config.yaml
hidden_size: 384
num_attention_heads: 9
head_dim: 64
qk_norm: false
init_std_qkv: 0.0255
lr_mult_qkv: 0.4
beta1: 0.9
max_seq_len: 1024
MLP neurons of a small language model. Each row is named by its layer, matrix (up: input weights; down: output weights) and neuron, and shows model dimensions 64-255. Each number is 500 + 25 x the weight over its row's rms, rounded and kept within 0 to 999. Numbers have three digits each.
After each neuron's rows, "fires on" lists the tokens most often at its 100 highest values on Wikipedia text that the model never trained on.

L5.up1381:490483531460482534489520476528478489500494492492514483528445515520458510506510544492491525521536464522496494495491490530481455461425501499504523526565524528539493473516507496491468505493537515529484525529508532445550486500497545490502531444523510475545480497520504514467496520496554513480462494479523485535502474527552501447480489524478496487525497531545473504489503528477507472521493474535508487492502488531468530488523546484458456490474492499482479485497510551490493561464488526509496520490502448525454505489498460539480490511540492469492534475525491490538498506521482490512
L5.down1381:498538527527522524481471505512510509527509470474506514509479512518508511516498446464492509475487488500490521529487499486498440566459490511494537546513486460585481499524526539481518533485509531470515517526514505528473508518499495515461479492536492502557550474514517461486511498509501515521507502557456496495464487464492531528519500506482495499517473496475477466506501515504483517494528479466480505475517483489527531512466473485473518513493477518516491475474498487545520547526495471518493516544435501426542456521518491519517508530450529482490500500483510527478514509520477500541
fires on: " f"

L8.up143:466539471499528497508554501470510492486494544505504485493521482516510466490491474527537487476516513498537469477484483509530514516477496535489558477526496522467516502523506504542484491506460537537515491521488552531525540507479489492546506495461507485476534471523510477561496506517473516455545513540464465503515507475464542503542449530506497523509492461509462487515535554540505472528548511528495494485513512465481491535489447514525460510455475478532527534496491508525507519478518503502462464525514484491526521483473495542512507509518488557469500513469475503469469519489499469455
L8.down143:454500526509495480476464509520484480516498467478475550556499499494500489490491504498485485487513504470532512561475470520506488492507490484493497528486463513496479503451521512526506509513511461482472520508513454488488529478481494535485487489546533505521478497520476549541497469535523527448509464469519480505514496479537463455473544492487493512501510516485517468471517483448515508531449468488508498492451508483466477526522549511424526554480513466509530450527507533479478512546448483500488533534505479482523517480493479499527487498492536484493474497516521512522536502523504516476
fires on: "r", "l", "n", "ch"

L8.up164:464555448491535487502543536470510465480514489474503514499496492489482489524501469531522481495504458479501487491514466513477524470479488513504524477551541492517508460526524453471453498510440517537585471529511501488501467477480483481478489507526538475506506465512531489507509478519518533483500493525450455521531509512442513528517516491524511507477533487526446532507538493516509498555487533540500484476516525548576509503514466495490504483489486497450493505472490490497498504519490518492484448508508460507493491527511496518530511494484482515453509500459455482530503506533471466471
L8.down164:494484502500487518484510478500487499513510474464499510510513479506490505525533494512457534481475558478465569557501501493496454510478505439497509492466452494449485510503510493531509475494462479455456505509511469518521520488526477492473502489507542509525483567509512496487507510524500528456530509519568495477499489477526513510484522477488507486511460511519519491484547462488451503543526511452506508485460488504453481463516504526498483497497486515528526483504528499532485537464530474513485501512514523527493511487538483528486465493528482486518511489553528504531513522489499502556
fires on: "t", "e", "m", "ed", "at", "l"

L4.up407:520496509547508502499473446471499511527500513486516479508520484499491470464477509502481521518522453530537509488484475520497491523490511542544500521505505490506558521499521486500469537510508546516489523452497561460474451489478513489436531494526514500473495519466539513483498506486485519488453511464504469545540510516527496491480482551516477499514489520492505504496470502481537501466520465480497477497589495515492500520479483501484455491529450506491471529479501521513549535493559495485496539514484510507510506513497498458525474486524481468490537502503453517508474511501525492491
L4.down407:501510498502547528479475498489469516503568498491500493467559496481499456556513506517520527479467478523502521437482511490539452514515478503509506529457517506480494488494531538490506448521510508505512513513470449511519452458507515502512532495503478528459493481520532524507493492536494445527493516502496554542500497507473508486494532494511475524515489493499451461499510546530494523478481538486519499504456487495500460538511500533505526498553505506470534540491510552491490476483527481521473503480476481546458499538467478488501517531513462460537470521478516505541482476505482517529
fires on: "|", "-"

L8.up1120:484506499460495500517528476483493491466455508469496477522501474499459528473460499478511511461564505497485469510455487525523494451470476494497523527508487502524489512529520475468530518542498515515525479506462510450502515494485517530553463456536430472520511482463486440491526504492529485475475487481487513522541541465510524455524457518488511488494499476520467538534517535490512509495525494491514519459472521544542521537480484479528520500481504464482533511517497492493498467506523518512437512575515462449513498494467496536503525522486525511497487472509511497502494505547475460493
L8.down1120:471523494509494481498533498483465499491508527488535493541502574532519502535508469503458545456504486492490534468508474503535527467472471491463503502482529463462488508477456502524497465544507495475486499495530482482491539523491487471498515531502548514475553448543507469507506501455496453531505533520529510508491491469443499501505552532501523499478505508562459521461511482464455495529481486499528500506501545464498451473503484528502510489527516545545497489548506497491475510503521468531498477512511474506505539505513481524504491450511460503506496497489479479492511506489519482506
fires on: "oc", " art", "r", "andid", " soc"

L6.up756:508527468477495489475503546522537461452476486456493493466479512510475492499480523542530499464541457500453507511484480527527469510492522485497494528499490527495517471519509541480504522481553513451475502505458506462562469501486495552531477461536474475546492530479486487519505521488522520483499495481505505500521490482525504524551477474502513456487525488553520522502475501453529495499503481485496518487487483500519501507511502510501490494468527505473450525485500495492482419491460547516472501498506499471527512462495518460531517522542555513505499514480526529515474517543493487522
L6.down756:505478505478495532487492495476520507537494536530490525481483524497482526517530510500481478517544480478500457532537530511466503488475514515467522512466483526478515504503505491515490486530481479481536503450526491431531508496500544441480474506499475542468542562494502487539492525479497524488495505511501480523535510449518535478513472520481498491496491495525471500479478515508512459502456460505514497517560496520470533494514467461461481517511492489537483486445487546481544475496473508521463540539476496479517525478479442471503488522486490518510493503510479483507494475499504482528
fires on: " differ", " mod", " Reg", " reg", "epend"

L8.up581:515483528519516524479536462480450469509508521472509485494504504473509474529500519544546529516502475475527436473497457483493470472524513483554497461482527539501474488534506488530545497506469528520547522475493531494517533535475467504484448514485528486461530463486508497551492492495466474510493515495520518529507508494495490495512555510516505514524523445488476537539503544532483494497526448500456481510518493455488500531487503481570504495506463461510472516468556527517510512495443526453477472415523510536490536467497508485487469532560525522501519518526509446524514534523524504499
L8.down581:467504459528521521496452505519466539525535502519490529469495496466523511466523464445487467480474503538499517484544494528533528493487515522461517547529466474482541523543484503486485508541483474514496503470494500532520553473511512524471463533472476485485509543528471522486473507508480549476512499489461502478482499508478524524476459520503504482515498526478494464515491477478482506487539512519459533579501490499479533467472506483514460535482520490515508499513517491526510538502474470470508499501518537535454472536500522541485497503494506485479519479505514518475445466496493463490
fires on: " more", " as", "ost", " other", "ight", "ther"

L4.up94:502474508466472501483486470533471493535474543503520483516497530479489475503507497498505560457521501540468504564474507507470500493456540477520495529515477523506468474523497501483467505502502512515499498454516529442519505510488541508457518461513466506499475477530503499523521499495555519483470477484559448465497484483486513492520462487508486483518437495526531455516528510473522485552497457492501544489479469512471497503523516503448465474531522439507485499506464506496470513495537524510490512484521496516474484501480495517439509494516491461509496495572557485536493513538507519544
L4.down94:578492496482499540444480561503496482516490514492479473476481492492462506535487511508516523503452461511500494548465481482508492525509512558524523546479506479487549489525479497503504539450530483496513522504478489492465520526488504482509497466502487511543462462482495493506517492519543506512508510518491508543486519462504528493485544504467524516526517485491539448509518522511554502519491492508518502476484488494493481444496507489478528452525496441521536478543487498524480500502493501496513505553502498506516521486512492518524482467501518528485492482484480459496513507530511507495
fires on: " f", " hel", " so", " I", " k", " per"

L4.up1128:486491483553471506487453440480523508565513543475523475550457496484502489451465515479481491475543457545519469511490482512481499501499519501502493475508540477521520497502510481488495516512495530526511487458507520484464477488498476466454497481554520470459536549542542472473483532502494492459507497469533528571490500523539532510485462509497465483515542493453573509467467498538497490474489491525512506506541495489516495477459495524507523530500432496513496515544531497477519508511516469464504519480506488504500452548505474487510496475535491511483505539519495468535492496484529526491
L4.down1128:518495531508526513526500534506438512485486540484509526441553494439508536464545530528488456505458505539522499478458532501506506482482524504508486487480540516503435492432540531514502481523509454489472545501469465498461493507493546500494495497523499505495541542548463511509483502502521481510493459557549490487514478535477483442451502518543500487506501459502459474501515487509493536462456500479521467492533498487489502486499522492514528522504494530532549526579474507533475499531506472493533484496518518531459546501476497543509514465495498504522503481504505486512526479470486571555
fires on: "|", " \"", "\n\n", "===", " |\n\n", ":"

L4.up1216:532500525476494493493521527504458484487519506490521464484538522514500475537516534516502521502485472506492512499489491497476494502446543489535522512554516510502480491521547472497486456520487517503548508530480466513526507514474476505526479454515497500498497437528468491468509462504503489540532504505493489555512441492542504506489504508458499531523510502578442510521484503490495503529472530550484469493529499547519501510539476517514543525471517484471480515485525534516535495457486549485529519476486474484517528480511516491496474495535462533485506482512541510549474498533501512465
L4.down1216:483478560514503500523460485523505508509562482547514503506462485497475516511498483541520472507481481505512475459488493518539509500511467490510476511501572485512496519472490529465515505493529488543549475472509504504511498549488507471470485475462462474476492506509506476468502524499497500490486511524541478448540477484500504497497498530472500446515494505482513515470438516460493465463525500538481520481533495532462476467504526456486533505492476484502547495521496507531468490501497481488491511525494573505488517525480493487493523496509429506487525547452493529479518496536520520480
fires on: " a", " imp", " rel", " resp", " f", " more"

L8.up1528:503535481495548515479511522499453476481482479495530525510495503535493458531501510519527505518498513482495457471496450504470476478522531500476529500514532502477524505457513491463518476500455516519510462469495529553519505513506505483527540508502526507458511448497488492514495467498476552550459493489458484520515502502501516502506516480488503535506520490481479491526494493550508480547504468488523471482468490519543503510551491482533484477486459504507539491515512492552509480446482493425476501517490452471518499511533505510498533514490538499455454479497456487508493511515497472548
L8.down1528:474510487514495537470481504510496523505502506531533506484525512500496518526529560472496478515457534506520566506489474494546488511540495493505502464520521452502497487512481504501517529483529483508447502482528469489515505498504538510500485482520477534548505511508503534520501470476493524454523516493513486467524502492481494493460512494512524497510507507477504486585464436478485543486508499491505493491502471518469502499477523500519482519541542491461536509506517514471466472524522477537511514485496519460487471507489494507483488499490526508462473518504486514484486459487509521481
fires on: "l", "st", "ly", "R", "ear", "in"

L5.up1503:489510519486486475473552512483483516532504491490508478508497521520517459518505515495500442534518470470483462521510504532490488487466510490489509470558543534495540516464527477506500504492487509542531544512511425538517561457487488474511488527554562506485473524534481506484503506479523461534475488524489530555451450511486515517455514501508500539484501525548490507503523538515507514499490492496480481524506478544476530506476475513468495485509503545450568515510514520511518473513479467471505479472509494478482505493508449495535452481514459480480484482476536466509509515493504528488
L5.down1503:501491516493487518486505505483481513507455452540513491479517497498487496510471508510529483517532480506498483513478495507519528497498501489488537521477484503544491496434537509457510505515538524567512479470489536475494495459503494484450515512519476514553438449494525494538507513493507488503491528546481559456462508491485466492489516519499485533525504502479511491479493477516509486505490508507518522493502503475501505510534579489432490486504479500499510487499526426457553505494497483514540488501511531527462492524494472503479565492545496494473513531495501490501477517536464530504
fires on: " P", " in", " p", " at", "P", "ong"

L6.up392:499522458486513453516507518550489542501524503502543491537480470549510507473490526524490499497497481520532510465502502486533477468476511498436537527458521484505519503511404473510442507441519512512467489488481530470508491510515477464498511515549515499499512503475499493473498489514534525506449455494508555513482470519474502520489513510531478504505500488521503483501495522533508469476517465517464504493543501514474521532459460505477470431474491536543529504527490491483493494530488508464515511479494497531513487483533500475539484515506472468477475498514497535537515505459542529511
L6.down392:493486511508491460484492489490439486516520492502497496522492514479513494537493487552477479497497433519473501520462484519502494541485519518504514523472507501511438509507513471511466523452511461470510510479497511465492509487447503494442472530479513495479484514486474468500488531493510519519504517478481495518502472502522494544531479521483500530451488533463523515515508471477488463562479527511484507501479484474474488477519498492481499495503513519541485514512533502460544529472509539531531522493519493526489509499445495510513503462492499506479520516535483479497518520502506482495
fires on: " she", " he", "ly", " He", " was", " w"

L8.up905:497518499474527451497458506459480494507472561487514498500480506518482481533492549515497487461502484474489490474490462482488504514498484503559491506475492541522520494509473542452480470551485524516497495508521452491508522512490466479519475502497508477536449538460515486541518528534481502548509480481482512492482482472538477508526507491539500527544453489502517477497493525512475478508534486530487493459470496510458509488506504473516492553490516487541479541478480515498523528541517531532496502456544480475470500499484529522468528533538504490477491477510467513479505528500527490532
L8.down905:457529486491514481546493507484461527535472518493523463530513511520476464515484471532467514482520501505511539495490527507514556525493495505483488478550529449506516479507511506465541521491467513494484476527472474529528494524515478505502517527490528497517489542467557484449498510501548475488479499496481519468511473501497494522518470505499524501515467524462516503506517493490468516464520497540482495500501477483487469530506519464489518509502505510492514479513499508520481500499474520520470495538511486514534500522500506517505513485474542494486457503462481476476476472484526443480
fires on: " r", " sp", " R", " pl", "ri"

L6.up716:498482530525457456504558493491497508542530505489522465517513514520557434451512526493527484537492525465464503488513506524475465475430515549502521512520496453470484483498512505549463448503506536513512526472513471479508528466495494496492493499557530491475479491529507475448501497527503466552474449525533460547455459501506496506503519515461455525463488476531493520489501517504527503517495486491544499528545494498456494555507471504514476516499478503466538513476532479467536487492522490524516480525509467485491490492500485516470528486521498465494512501540568499527484491523495559492
L6.down716:489505494527509438472516514460498540530494506565510491482538514493498515530472522496482472475491487471515415485456501525457524526471544447481522474499514440479460505513502484485498503476503488491497522462483510523496541462495507466453510451487466485485499476541513492486508534526449487481520521512511528544512472487490495498554443515479498522514502526496475480476510512463467518481486523478525521498478488516491452483492493481470479548523515527479507520459480477494494510485528482499503495533559513492465479505526482525494506503517479509508493489558490512497499522537508473520
fires on: " on", " to", " in", " that", " at", " who"

L6.up925:539501506481530543510499531500502514435508518468517503471492493444484473499501544517519522493510478494508481466485487502539476494531527463538545523473503482508464512427564509494494530531495512527516508473495498478462524488463501475505507515527483477567525471498489497500522518498498529475521520505533528506549480400495463474494512500505493522489480449481480525505471540495507513523477457537495498519507499509496436509502491487476480495485506440467479528517494454500433499492485486503484531493562515478489526459515513495520509497549480502495505473492518513526442491544489475480
L6.down925:474480495445501515533503517470511484513507471543463528466478490473489480459490472459510498502513469510477479511486503508484500528480508509489488476488492532517518508446514502475530508546517512534486514499512490543490555454504464511539513517501471485509520466536466482492512506501488522480502482528506526511525438470494522473505478458475522526471502477488523518490486478510502494527482560506504479481518499478485521461507487499528501494488461504471515522554484500444413433505500476512518519504493472537541539460549519502518469512474478515482489500511491499544459493507513526503
fires on: " ag", " sc", " Gre", " Sc", " Ag", " on"

L6.up516:509527510511505503503546511511456487499550529484499485492467475493527462484493515455490507499468425525502512504497493502502458469450494564528516519517507515483441500504507504508459467540505514496563543474485473486474473495505488482486524546540514492543500483479487507462511483498516471525433492516509496532521471507515478486512541498521468523474510514522496530469474517495524483555507515493502467494539488475469489534506511499512493507511425484502474528498520473472522503505497486509489508524497482504493480531542503480454481501509502463474508494534503514534514503495509567483
L6.down516:528469471544545457483487531498461497495569510516462518459517504473517530559536465528516510454530495518485534529540504534522518477476426523494515477499489464487469489501477472501512491494496484525529485444544495506535488512507505473491513454479519504465508517522489534506475513502486492513497525473502471483480458513508486522480436502513516516501494505520493517519522519474508457501517538537492511511503489500490489495466497511484569493494544548495455493457497494473478502511514516479519490520490529446495493479504476529498492496488553502459474484507479493459482504496482491474
fires on: " and", " to", " in"

L8.up899:484559443491569471506533510486447516459500486489526505526486484495521500532464505583532460496494502516507471482503472497479517477533495535476509486506487511474507498506490477537474474517472532518521486509516565541513512498479506533539503508515515508493546468483512499479491486496493515536497462491433464509506514503509518467503526515493481533498512478464468502542545520520493485522517520514501498481473498470552510545482514504557520471489474501520538503512487522554496520503518506487516461508512456498480500533517515496495493480509523516508511489505443472503475499486478460474
L8.down899:475494590495487463466492498497527533513497518485535513520462489477457527478513501472508501502518491499513555499484509487484468511504478499512503480517489497528459500460525473477498514554474496560528486478523459501508503476502463522500472474518464472491496516502516525490502472527508530453513464511563524517546542481495493509478480517481513491482496523503489466493507504493498515517508500521470493437480492463461487466495545494485497506454485486496512491529512520476520520488514508482485507462524483468496511457495466487533530525470488496478466495511520520536506492494518546524
fires on: "l", "r", "R", "t", "N", "n"

L4.up1157:520498490480503504494503501526511514509516511483519480506508492521468512506484531524507461540535526518512483507511482533537456518495471505523517478474510535497460523533452525547498515491511497494516470494466492479489480502517432481532499543557536506523506514453516479490505512527522481493456472537536517532509502517480472503469505509474491497494520487527527487491482537551488486489522513491506504483492468493492511538487513502514467466499448509522502507506557483477497512488525482463533511486502478518544502512487465477527511477523522517535467504481439492523511503481485522468
L4.down1157:482520501452535518543508470491529491511501512501533493524485498530481525505500454501452531486460491512493541539487565485552515523520527504510536515498481489498496508522504470512498499439522475501489485535492481512484527524537472495525502498529468524447508498499497491485501488509478487537506501508488503490454503486488535528494471469527500481491491499508479493534533520515509473540512501452471471500502512468464463484503498428495509490540523532546467475498494532543484492503493496483511523470471515463484509538496492534512534496444508519486468429524499507507507525538443466510
fires on: " He", " She", "He", " It", " it", " she"

L5.up931:517526499461500477494500519537515506472475522507506484521480503530500497486494514543517498479500482525510538496484496543503469477463523468481525552491490543507475510514451545499482486491561485493489486541502530485531490510480538492510487497523465504545481544511485528526510526495547549501512518501528473503532472457513491504492490467490483483534489493514473511512496514485514467519502463486507479516515473537510490474533504515474446471510539473471478497516457506520470478472476510513506545530502484516481509475515560505503518512567536514508517484511502526538493495512504477490
L5.down931:477461563524489496482492506510509501475485482498515506496465539483531470568472429496526536519498530544491517521486522491504458497458469523497505511505488454514508503527538482502496462521517516481532535494516515554498513483502504509460495477505504475510559522493498454497519508494503509496507498528476470512502489497452504535519507492477504498546493539542555512470491493487466499505515530507513524498521482492522502501515467479463510498469494485508528472503516507515502524525505469466452472537436491513513471545568456476486521468502500516535526493495527507519463522485509492526
fires on: " cont", " f", " differ", " acc", " add", " describ"

L4.up77:512506493513509480513570498484487499513473509481502455509543510530523471524497498529528502472517495484512528495488510520495456496455518438520465547510501493536485488475478461604453486482510536495490491525472486517517493489454511480535490465508497482512474488512496505507503495482493497534490513490554541512479487497517522511532545500520482522484509481472507512527495493502502486520506522501510505497609495529491481500472487501500485488499504496442503532499515564507516500486466526465493512486507513502480529506482547471499500501539481506495534483522519450490464517514517527503
L4.down77:511465484504454490517497482515506490522512485477514493516490457541475531535465507470522506525523496465506495514487512468491519534509499471530519500529550520528487501511480544505497510528489459522507504517512470517513503531476484492516516483496520493470495521504519468494520505507516484491476512492482535492491514503519449483485484492483505497477519523487485530501505518489500513518543508491482513462515484518471492482522507460481541515470489547486549526507496514507440476493452529498496475500456534552545537511485503541475539470453504532533513453473478485475484488535449526494
fires on: " a", " add", " imp", " st", " high", " resp"

L8.up967:492525433488505483444507530461492499480490492501529486472496471506526505482511497517486513453493509506507491513471450489506495465528480508447507445500492509516497521544512472516495432512481519538517488505483528502514518499481487476511508506494488512533515496513468471512511519489538483493502473556453476524492561520484488461470502505527476517508469457551498513531516514544496475559487517521491533467505525483559507540435494492532497472519529471523557523498524515565525501511463479482484483546524489543490522470511515514516476514514521519484465462509484456486501518481498501517
L8.down967:515487514500507509505491514452467532504524530497530515473488504526480477514498479504491462494524498524514560501519517508490480458502492479505455458471488477517530478461506500526504493451462490501503494505479489495540531481506487505489518462501503507476532494554476472483507476518528516511463519493529506509528509470495499475536500501481515490497517503501529488537476505485502558476482481518496477489509494517461484548463543484500524507486467512487514460499492471513509464518494454505476523490483553420507524473430507516520500504560470498513479514445473479508515514431470549509
fires on: "l", "r", "n", "ered", "e", "it"

L4.up769:474474499507457465492496448500509490506488520490521484525495504526484531454458496484492547501571482558507506473493490488466526525474467560522507485482508495493543489493520511473483527519526542527473506465517548450473466444521539490452533501504550493467527499478536514520492498479448513454498476470513437498539524490470501502491478500492509533497506523496499540503467513472534500506538449483504499477506504537467495506499540493498443492488494470509468516478484483496530521492562483518488504514507540525518452504540517442523503511515473479488431524505470539500449512486493486508
L4.down769:498516473513524500500459504531477487473525548514509534486526479505498455510534484526510534508507542526483515464499501467543524489499502507496493503474473546504501495467516530463498520500512501495473511462419526486496481485492511507519500484486484514495548497520533492470485497494510521503518488527478509510558511516493450496518559475510475510538491502442438491469481525497498494503460505517500531489500486483509467484530492503518480515524486482474512498472508555524510474487508497492493504524546461516468464528518510482497480544503494505474523528484496545497540506514532411528
fires on: " |", "|", " "

L6.up286:542516504490525509481497512504492439504491475506501496485458515497485473505514512523485502479541483476478511540467490493542492479483529512540481523449473540534491479452471527472513527480519529475504495473475499440504476503480474517514485464524486489504467467498476535501523495476479515511501442490496489515565481478492496447507490468499519476516523477512490534528506490468512484532529466490469482504497495513558484542552534488535552497463556516487437529477511468456513492511519475518483525467537470490515528480521499503473518535511533457453494499491518501500495483525525498527
L6.down286:479490475491521483552517507455538483547524473489488506489515460509500478509504490471504523475494522508517528518485511526446502530491494536489524521489478480519524505486529512556483492462460473546512468531508530500504477505481501554438483464511551533437499551507466511539512491473468501504502521512471475471549517484451477450558527504491495497506482459522501494479483471478507466468489486514500499524474478531489450483521493544510505480466514505469460502511452467475535491544494466499504509502546494521446484526541503505488521461467507491487483508495513506486485466511496478510
fires on: " per", " main", "epend", " rec", " differ", " ex"

L5.up711:483423492469507485505461524449495488501459482473543480488482527545436465483487524458499522498517483513467495506491464502495484507465528527562504520541491581518505501505527511465477479473477525505472473520497488496521529517496499467521493508527502495513487464473501485510502541529512461493508522480500521529478470481531506465528466528477481519495460508540518484491501517504492450530515478509467508466472475491502506493478496528529469504509514480525519535555504464480513522502529499505471513480534455512486521541496470502514521467522496530486439487535440509492492530530517500476
L5.down711:489495517499491480499487506496507496510498509511479475482484505518480480504502501479514490491522481517495475541478482482472525482464437474526500476521497535519532502469465493512495488502510532510531556488524463502481442510487466496475535524494573487500499504494561497522505483469500469505512514553485522481488474515440513476498483482533513488483442530516497489484511501442515508552491501463523503475473494436517468504511533549503498529505445503520500487508455509508477518530507487464463508485522486567495472482531458519489461522514501502511510505483530488488540489494469484466
fires on: " r", " sp", " ra", " d", " b"

L5.up242:522475491479526530498510477573509529446499533512500515495469517516506473510495549517511500527511480480544477508509500474501502489471511448492513487492503539432478490490481507523528494473508476501518503519475526502515477494505497479502476490518506501558497544475477497508513485487509541530475473536526499533558499514502462483474540474473471492516501474503515516528491526512494485530485486486471453492473497509563440473502526468493478487502497518522516493477554552507511503485467489446489544466506449551524504503501487490509486495526534476503480484508494490510537511509517514507
L5.down242:496502533487493543476523484486483495492559463490528481486510534477484527473494443457490507474501513471486475453497539474499523541473476487527518479475529518535508485461496458482519505505501494522501502484520480529510502508489510466555565506447526520464493492519479490494517482496478463514500471520518477480421500520521511500514485549488531532502494512481476486501521494531517476521518477529481486539481503515517489513464458490494514518523513495508504468492465507469549496511537495494492564472540560499514486509527502502482482511477492462500494487497541485479507463540441436484
fires on: " He", " and", "ially", "ly", " also", "He"

L4.up1270:498487508475477469492503530516454462514532509474509471488451543495533473507499532479504526517498518515499504485501497502515514471467509519481514498516476488469484505543518479496476492523513514491511530454543491481494484475511484502519513475503501512464498450507490484492490460532478444531471476507461454520541467481485525483508521548497496461506519489538494512543507516544544488495520500497454518491523484551520537550528500478478555513486459465488511534464506482537538539496497514495509491498491478510488504508528487497469504507514503502526444488552533469523514506516486476494
L4.down1270:445491532539481535524494479458518497503501469544512531547542463475486470468455466521507426507516464494517491550492484487507488470481496533519473521507512486513466496455535496462508510493461512460455503467500488513516548432465542493475490457471528458515510493530514525542497535475512515473497565552482499479514497461531493484510438460478519533506478501466511521508501473517521489496484482498491510487488532479498494488484536526494555491532533481479488508519506488549513478532522473515502514480523500486485478484464480543500520492482465499513547505538564487513514489463532468526
fires on: " both", " the", " who", " when", " that"

L6.up1480:516497488487542538499505456512516509509510458489518505522509543510526504477477525515474494502532535514521488483485492517531465527494494505483521496490449518535487531475497535461541524465495501437502426493493469515492425474529493503555492482512569482558504486468479491456493517484498452528486480503554510533497502456529522490516550513508499502488501516512505525503498505515502516478553556481488490453516458490535487505498477544465477521503473523527468481524550503505501481506517504513495500492485500503516518485494454503513500488487482462537487521555452508497528503521514483519
L6.down1480:488499495478525506464503458547506530481458504513494518480522494522496462474484521519486488507536483511515505499485519497490471519511534489537496527537495481505458490521530527479500527456471530455483473418490502487518506530487533494498558487478472520482483534535471483510508500514472496532524500502487479495497507486450513481535494458474486535500503525483490454524545517540463506534480513470495493501495519505506496522507493492478520522484490528501490488512533522445522511521516521508513523498524478514488493520488509521496513488541524488492417488497481504519506481522490468514
fires on: " also", " who", " She", " she", " They", " Jos"

L6.up540:537449547498491499468525482479449529498500512469511485520519485449469458576510530514537509473531449488457478492498475525480512511489474502511485475536537502524513472528496455505523456499473539532535526458513490519483506534470443497541523463506480500455535503506483473498508509478521493493512520480540502505504484459488495515515524510471502523504505447516527504492519518457511480510476486576476497495517494489502541501518485504556519532471480453495492510502525530490552498479496496465529504438514492494494526484477528505483539483537464526524465500525530478529463524517512487479
L6.down540:489468481466466451480513504538481494512509480511509519499462481528524491483498495486485477499492508472502489520485518515478447510489514512478452477485514471498495498516475490466518506487453483488499480459516491475507489562470529515493509498471518494490496528475527474470519469527540526560477472499494511487513490496506483501508519519515502475479530506503498484507539499494477472499498484473498496493560514510502530496542494510485553528506515510530512507496493466522505558533494480478531484539484532528531541501520518506545473527506501493508504502503528476495546455466534507535
fires on: " more", " other", " eff", " high", " un"

L8.up1119:492523495500497517517518512487502485506493514482524495535506497468509491497497513503525494502539526485475484478493465498512487501479465506550501537533511500517540508519535497490461491522458528491525479469418483512506497450494488485519495517496470472495498508506495457501520491499510497475479489550455541552494495477497495469485511507510490477510476449528476478522481489511489438488536519505493487480515532557501515585453506509514525542483502498508476499457459506506509487493511465497482562515498467498504491498481508473510489491436499541475454485544501533513499487510547494518
L8.down1119:478503487512530503535535464539497516497465567519472533465519527515564536525523541478463539493504487535467490503484521494520493519499495502456485505570487437510526493482458451503529480521508489464517447548467521532495455461474512477514480487464469471499512461514536467497518505505507494492514478530494545531487521487506512489485526465503501493480493497490498515529482498519475470489503488502524494533519507485460525531450486544480501528489478512501505504463512516490480485533544485471527519509521541504511590504460539554520446453486523532488509472518497484500480419482539468508
fires on: "it", " an", "r", "oc", " cr", " s"

L5.up585:503488479480476497488486484518493556457520530525516535484470514502467511466490491492509524475509442526484519494518496520467489485443531532523504518494491515506482529491519488478447503512513489546476569438512513442526465496535508476467546454497506512592493484498505522496498482472536466494485490494512461494488475516499462510463495514490487517513490480549494482480446515482525502530488471494484535509515477491495499507531517522459480484519498494528473514484485501497531543488527520504500522491516475560479480476551521437478493533536480460531495490529500564515469510545521477502
L5.down585:524529527520528505519493482485479524493533450514498528497500538538527493529508429506500543524488506540511476462484498465526515477519515508508514512440544472535543479539496474483498532499504475491471490500492506478519467504512505500506486472513480476517502513507500506471502499504467502512515478516483491486444486490504537529523508500463486502533476550485465470518519478522479521474466495483475506504540468460520502487490551498519538521504475480530524491454515470474541516497461479491504487499472522502529483500565465483492487494484524502520539493509528534472552530523511532523
fires on: " f", " that", " to"

L5.up360:490481490473478463496469483512488514500504530503498488548473520465461486459485516498523532530531501567501506520510504495500505471450537494511519524523466518517490525493502514554448508504553495515466520492503507453521484474494557474496471474527520477535500499542515507507515521485509534502479500453517468516512466519540495510462457507468476503546484458475491484515501523495533484522477441521492485502508510540505448520487518510497494505509502448467518519479504524550479536468507512475504559487516485532469469499474515480511494499557525503499516481549502534530480503519496468494
L5.down360:497515521500466534493516497531485494539512511458496505482494555514486503494493444525521531484478454457504485517512511452502519439501514528501524480508495466475524506519495464489499512504521495507509501494491528496502470496515473518527496508511497498495540461490547445478504534493483527551518489508448481541463487495488481530504461452485489528556531497464520504519485517526503490514483476482477480471493491497520479442505494530496514482473516489503529487496502495521506509487485466465534509487519515529503456495533517538506513438486497480465525524467492467480509506514515479541
fires on: "-", " f"